python train.py --n_layer=13 --d_model=192 --n_head=6 --n_kv_head=2 --head_dim=32 --d_mlp=512 --vocab_size=2048 --activation="swiglu" --norm="rmsnorm" --norm_place="pre" --norm_eps=1e-06 --positions="rope" --rope_base=7000.0 --rope_fraction=0.5 --qk_norm=false --attn_scale=0.177 --bias="qkv" --tie_embeddings=true --parallel_block=false --init="uniform" --init_std_qkv=0.0412 --init_std_o=0.00808 --init_std_up=0.0412 --init_std_down=0.00495 --optimizer="muon_variant" --lr=0.00568 --lr_mult_qkv=0.5 --lr_head=0.00774 --grad_clip=0.5 --warmup_steps=200 --schedule="wsd" --decay_fraction=0.923 --decay_shape="linear" --final_lr_fraction=0.02 --batch_tokens=16384 --seq_len=512 --doc_mask=true --train_tokens=149000000 --steps=9095 --dataset="wikipedia_en"
MLP neurons of a small language model. Each row is named by its layer, matrix (gate and up: input weights) and neuron, and shows model dimensions 80-175. Each number is 128 + 32 x the weight over its row's rms, rounded and kept within 0 to 255. Numbers have three digits each. A neuron's up and down rows have the sign that makes its largest values positive.
After each neuron's rows, "fires on" lists the tokens most often at its 100 highest values on Wikipedia text that the model never trained on.

L8.gate500:173139059150061101094165109147115107089093112076098148094032120148145088058188167142092122131093112135158172105141120086066102144121133083158155114108181167121067179160131163134170134145142136126157082155123098118077089098127086193127119142151150090090149180120061133113088098143138149166
L8.up500:143114095107099153154099155068173158102116087143133074133135174121120134127190121119154146150150163129141120117092168127128173177148048063173079112136128099143235088103157134142112087160125157104152133134093156138200107138144099131115121095111107132128138121143157103073078133127117139072
fires on: "us", "ved", " included", "ished", "ier", "aced"

L7.gate85:150210130157185078150096128125174107127122115102153107128149087131101084131108125142177114084100151184103094105158104128115088151114097115138111061117163101148135137103169097165087086119097175109135155156142106128175168093093179104109117122127200124069159103146156170100109183137115126172
L7.up85:149146114080183105184057130113128108128125101098136102113192163127131050082135125152137100116171157114152080144143112051144116124144198141108160146162118127154124106061154184063103120087160133153134165152167156076139074120124153142096061116089117162060127131099120147137117130111116145169
fires on: "v", "ic", "ac"

L8.gate177:105135107087134136104155155122083175116100094080119113107100172173138103144109131120092082166095063140194077090116079151166177144149126126133133106120106149072174080138100150125163139148096162068136115134100148171155116126106110116152135096166156126103065156097123122118126091133139171089
L8.up177:138107111143123097131131123155087189178146144175149139177133103158123147146092086091136153129144120076119155161128080146127103140151157111240111153100116151131145132102166110091133200076072109085193143163108109136144102079124082107131156147083141153154158178108100148134147182130186184146
fires on: " L", " F", " E", " D", " S", "ec"

L10.gate422:078157159122080113137103136151081148074108163097140201085116156134164173126139106141156131220050090172102100166161111179136077123104125141115148115124132199098156108109135106093157117154122126135145087113055116099139140158131116149153133154139128137128031162124064097106072152122046117225
L10.up422:158090137081103099156146151139120168121188158124131109152127088109130153121122083191128157132087119145084070128122111202072111185157087159177149085079160155084176128067157121120085110133133093166137116139109106118086127191156153191139132144121200112144092115091093147146089148146081105134
fires on: ","

L4.gate262:012081120114130149130193135119121125085096118098099096143117114156122125133187060100151152080099130184137092167135197040171120100153120159157124194172125093111162108197103075126093089130162122154112126042144091115049106170160179120103154132098110118137103117130157092127154086123152070133
L4.up262:102112066071075139140183138129111100154101181098125133198109130136130169129115090125141131153086146157137138120148122042097102163143135139134131116181070190132151056128128192123113080070138132158144107122125125059119182123158142073160131137151075155132107116140122213128092177123124111149
fires on: " died", " house", " place", " life", "ile"

L3.gate356:118107087152146195149070137098118089082112102125140184119126210124087087077082066155145129166085134119105122114127122167161132090137108131130136142098078106127126060068149098117150096157105156093131117062108175126123107156150051139120127171138133117091139169169213127042114098143171151112
L3.up356:131118174147139148152159201115152111084131123090113121134162157085090124127108120096128114079187196218168149126108113117182156122100113136087182123078070110107127092075082162136102105095116176113135126111158099121129102113150085066122155143110089071153137119103111138138068122040142113114
fires on: "ra", "le", "p", "w", "r", "us"

L8.gate478:135126106164151158121147096178156102163151155100145127134141139094085186178108120111100165065145089187068088088171188147142152155158113130107120114164165110159186162167110073064135109157151064113157161121079118136125113151133169128121142162136132125070090126156089108141055175122133121126
L8.up478:070113126104097128133144118137117130129105134120134184140108197123106130099138134120092158089167115073139168128146117139126198164118093167163101168076133158164149101144196125166105133108102121129133127058158182077127148172144094174102105169083116066127128160111161119055130167105072131149
fires on: ",", "id", " ad", "en", " Ad", "re"

L4.gate25:103088137165133102068157077154150115148091102126091112133084121101184096074096072097105138160145148182154142166123125178118123121156173142134149171133075134076143138170180147167124106121085067170089157047146122144138108097145141146105093128093094075078091122091114111078115135126103161101
L4.up25:166151111078113112099108089076122095151118165073117131113115103158118110116105130087091142174154135158107088120084171067132167095185093163151109099095090092158109062210093150100126042096145125151124134125108105133154051105196127117125076153140096151140124099109116119095113135097189102153
fires on: " (", " died", "ican"

L8.gate506:137141135119143200089161118130100112114165124183102131116132071086131056083162148191095133136091076117091132121169153138119125152080111128183141136115164134136163165189121115114122099127178169216065155115155107087150083137123149143075103094171163077105134140161139092141096155139088106138
L8.up506:154148161073168133139141137138115144082136111159131230148149137146169113152192155137097148089125112178130106126167162129114147126091127135071064155109131115136131117109123151066178149155082111106142154061108105073141071140135128218121142107106138126143106146080060115128166117129081094130
fires on: " en", "ac", "en", " En", "c", " ob"

L8.gate115:104119133110141101094162113155114138095106138107124140105165154124149086115138105151130124114120130159083193135157094083154121160151142136149076155145154092129188129175099054092138159126136068114104153138126233123079191120101120120123090098117134036092167069126160129142132119157162167144
L8.up115:075173198133110097108136120129122158142068105192146084121154087117079153120091169133121108127104160146208091066137091117143142136127151171169147119153080102125127122179168153089136153129115142111074147150095150152136168166144161084148091117109142129124139135148121119089082177163156124112
fires on: " Lab", "ab", "ip", "e", "am"

L6.gate13:110081155081086127106162151171073154089078103104186096095110104040158129130146151144094116064137114154092125061091157115122096142054131140143095155114177145120119133087165142118129146147084171079099050141158114112141081077118145161094152094093147123125113216102123138159115128126126134210
L6.up13:123138153108102114095105156144030086067147122150137158164116177108138138168148113153129164107146075119086178136109128122111150109080171107111141167074156117125187125131174153157134114098080132158149118117140122104105115148128162094106108092181140073169066149088142100089131142138077130122
fires on: "S", "ac", "as", "c", "g", "h"

L3.gate46:113105110121107176092147165109110120151111123097138122156121118171172170098128092154070149144113110130107112125102146130151141123095076127110084165209056139160206100108150118127101161096124048187130133078159142126149104158192084100177105118154099141161128153088161132108147108143182169137
L3.up46:092138175147057134160170104111134111136127162150127122177125145131111133118147160163071125118163119052142113110108165131161073110098134119135098087175087155156166118132067133115107176120132033107150100127165106122119174184191146146151120127139116151095092144072143122128202071130135155081
fires on: "arg", "I", "ow", " election", "ell"

L6.gate415:093109100111121117112070152174186119167128169107108093117155120127131125088107098114116173149115155085171087140116136130084176143147109070153135119120084129161128150110171115157172130123130134155123102089174142164126098115149132157176183172189103124123161132127110162106147164131096133119
L6.up415:161082105157104101108152106170146144103138149100154136112127134140115124114104154076102168096108110105152097154166114136124177107110112134104098122099099131172092110073192096119179137177134102116133139181197111167170094160098152113183164145213108152134103100130156140123153169134121138090
fires on: " |", "|"

L8.gate15:104152131101132135095094145073219126123104139141093128099145144098138129069114125117143198143124079060200112104098126112120152181106122142147114147156148138156147132118128147138141097101089134147163135115142084129155196074128130046132148142152153241178148075114148135134134110129106140166
L8.up15:187146125118122088093131177139154086076150157113100088129162097169073174100119120131107137174115113136106125140120108114124104158194120170141087095183137093142091141105092148144094130140086131122106141142152058144064103151116168097110185124146201112145101076141148092080165118081129069124
fires on: "\n", " |"

L7.gate499:156129104157142124161148135171174149169145108085109121148163135150102075146125132123144123132060138086108116112095104144036157145135115079134141149160168121084149155133086127090119110142138066144157094110142079108122103176184110091112131146139163132123137216147143139108114159111092118186
L7.up499:132093132139170070154126206192140122155139088159050146149113054125092143097141107096141128104140149082061168119158149115121083169091137126102184165128085106139215187090146144082149089124158090163078081142148158143067073185128159172155177100173160137088166139128160137169101133106141153137
fires on: "f", " def", "ff", "pl", "ev"

L7.gate86:105121129106150156151104128116173130107130152158129153123180093107142075152093116127142131146173149119115139167122130120096130184085135090076182130192155130122099182132171148149116046120059130156088096152158098124089148113171191202105126080185145083145167111170084143120142154119101109152
L7.up86:173110097139140116111163063165215084095118133107126150120159160098070133102100088101127177148182151154146162139094125122096144112109181150111130132141155088177103132133161134137092188142108146133086219152171083182131089151117139077110171077113140139153190148100112132093153157101163080149
fires on: " |", " is", "ent"

L3.gate377:159133058105155082081093096159125113152132094078074102130171171114169032101119145191120174158100132171144155118198165149153112111141108126163152083130159154162170163190150127068104161103158094147100140135183139038101156123140158166148085141098146114120117104057135150134121149139135077152
L3.up377:155130104154158145120117150172135164149127134103151153190150105105129071114093123169136115105182138173127095135153120172114168120138073073148183047131116152110160119088153180106134136083223075148112147169097173102131067062099179152138145141079100169090095114065169155134138081131168096074
fires on: "iv", "ic", "ar", " gu", "or"

L8.gate173:156151182104088054123154141149112112092097156101066109091156126120170113126137114158095122164126129103142119063073065145153157104177149148121199126092133163091133099161172100118099139125112164100135173145102095104186146173082191134127135111176122143144122127159133115085119135147161127114
L8.up173:093127151139164179147111167149142141103131086081128130115158178127124106076101137096166138087159157176198127090158090149100176141140153123076137131098150113100117125096179109104130155175108122104130115079066107179048107087131110144080142106158198130145097170081090188131125086163178111150
fires on: " L", " R", " M", " W"

L8.gate250:133165120104139130132098188149116113140082171202138110105169134194156120066152056162104128125109139221122073103107091181178086148093111110172177115126103139082154132114142135103117161163133149152128159149164139136177140139079138114098136151142132093153075157143138192052131119119137151150
L8.up250:118134111106146132118136161188159106172115112176106135121185085149139126114117119132117093128073117134176089108167142173133120147151160088187111180139159128137162135049119170109168137144086123115108078148103086118149083147110108170117174098104231095145182128140151112126113098126151139092
fires on: " D", " L", " W", "iv"

L10.gate439:083082166135087103173103070153099150123117071110127138120113149128113095134108074121159077151034128171110137110149077138184077130146131137169204034117166123101088126129170126146156163134065129159132138123131127065158143158081160143177171097144087145163149101173074142096081083103114100160
L10.up439:123148060087113113057168138116163141089112117121097109100131144125136184142180135158109115144167164168147129132135117120157175215116104160150143142098124143146134123077149072093134115156162127158095131161175157134121086152058116075169148110078187175171100120075173162153087119142086108208
fires on: ","

L7.gate251:123166123147132158088056135124178106071110131116115149115188105084139183112131093078102125196123090127094144136065138112129146100066109088121108094137128121170151122118170114129159082113145118134142142050106101160114060122128079170104108155138133065103098161136175127129115148110136105129
L7.up251:099148101054124185074106105130176097114157164124149027143131130032093171125157120100131137103119163161103179068100070105134201135118121060160098083182134126110099068103118136190120089087110150106161136158096105124147128109141102114141147144139133140076106146191146163092117139144037128147
fires on: "ur", "le", "ch", " Gold", "p"

L6.gate479:171143139088128107130168166127160131068155089144127177144150111068193095141107091127105162121106114150123105175127120104127140132181063114089137138134111115130113094153129172142098131128186130153141089207176158130102125191184088164178111092110094124134112115161046047097115138068076148136
L6.up479:156165081126127155165113160177145080155168090159115136157138112098080128155086159129191162097200166102101109127173066150127120209129085115143097081133106077110117142085154152123142110155168191140102151149101106132098120138117142105102118084082054152118126148097125170119141162125134108095
fires on: "on", "ater", "ent", "9", "ost", "ay"

L10.gate124:198069057154088110116163139119092125075136114101079181132118143164135110111153158122104121199162149170081146130128146144141137073113109174127168161132093105110084111132082132150111112091000093149136116152187132134144105142168173137095132134158157149125088122081159131114100098116150132104
L10.up124:182075093154166173067110153106124143190105164086124146108170083139132101147137097156113143153135103080118160118097144103069132134163110069176101107157134091185165132175097136111176096126173183162169156118079105178139073113091069099127112107109172144190170130114121194118134105148140139080
fires on: " (", " .", ".", "a", "0", "ap"

L6.gate265:138152108175153130115126122084097116107070146086145142168117145109144144168130015158120141184129100154103097125082142152109104114117114132089079119187127197146131120061135148148107100135103143204181124071102168117099127112091139135197150180088101145177146115138150119148148077052110077168
L6.up265:105129081039125096128132086144149125112155122103133157084144116112139156108151125119117118180086098165112102171133165189103127152137205134105116195125115152154130145090149141100173109160122106143125151163200138122152081177078158124140108150194085073113132152117085191122138149156135128131
fires on: "\n", "al", " member", "ol", "k", "en"

L3.gate129:118127095151089118127159096151135189200119115070158107157157125114139086115108125112136115127134158163122163099127135173127079092121080066181138138171119166145126129138138107092081090114152145110093080119094146116134047110101097081095127095138168175124202105101166148150134113194106164143
L3.up129:084088086136121123089185142116128134107087064113155073155112072135119151081137178126086094150160123103127165086107118212180140071169151057133135086163074145097127173125116151108125110160136094108122158182133127110066142153123135161102092145199209155089102167067080113132105131131140147146
fires on: "ut", "ar", "cc", "ust", "wards", "ific"

L7.gate356:111143151083085068124178147121119169138103142086134164116127154118116168095158143079158190049073173108104104101119119128178169129142104144186114089130164175102097139134170180100159134204140127185149109117162155179133109102104093127121184191129112129160158091179157141170087104099163118168
L7.up356:178126160094182104061162147169172167123150177137095162164098100187134189185151087194170111090149136167131085192133063079151174138136107119157117114093111164178144099154082127110144180113144118171090124081104149154092128178140144113134090120074147083108172119141179134138126162151114097197
fires on: ",", "ur", "re", "t", "r", "ir"

L10.gate304:090130138105085146171186090094117110122131108114136131144133147148103107197118152161146103060111172117120133137097100124122164144105107105085087104170075120144174123161121139125130147097134122116111162085102068166114141133202111105129114132115163143113082137146156160130079184110096194091
L10.up304:113121097118160113084163150122079131134163119097115072115170108158124141131102176124136157121101136099128116120163131118147069132191093107141081154165072132146143107091114154133122137071170126130115109093125125155053072114114125150046138139142137126115151119188085162125098207123209164119
fires on: "f", " def", "k", "at", "ut", "ov"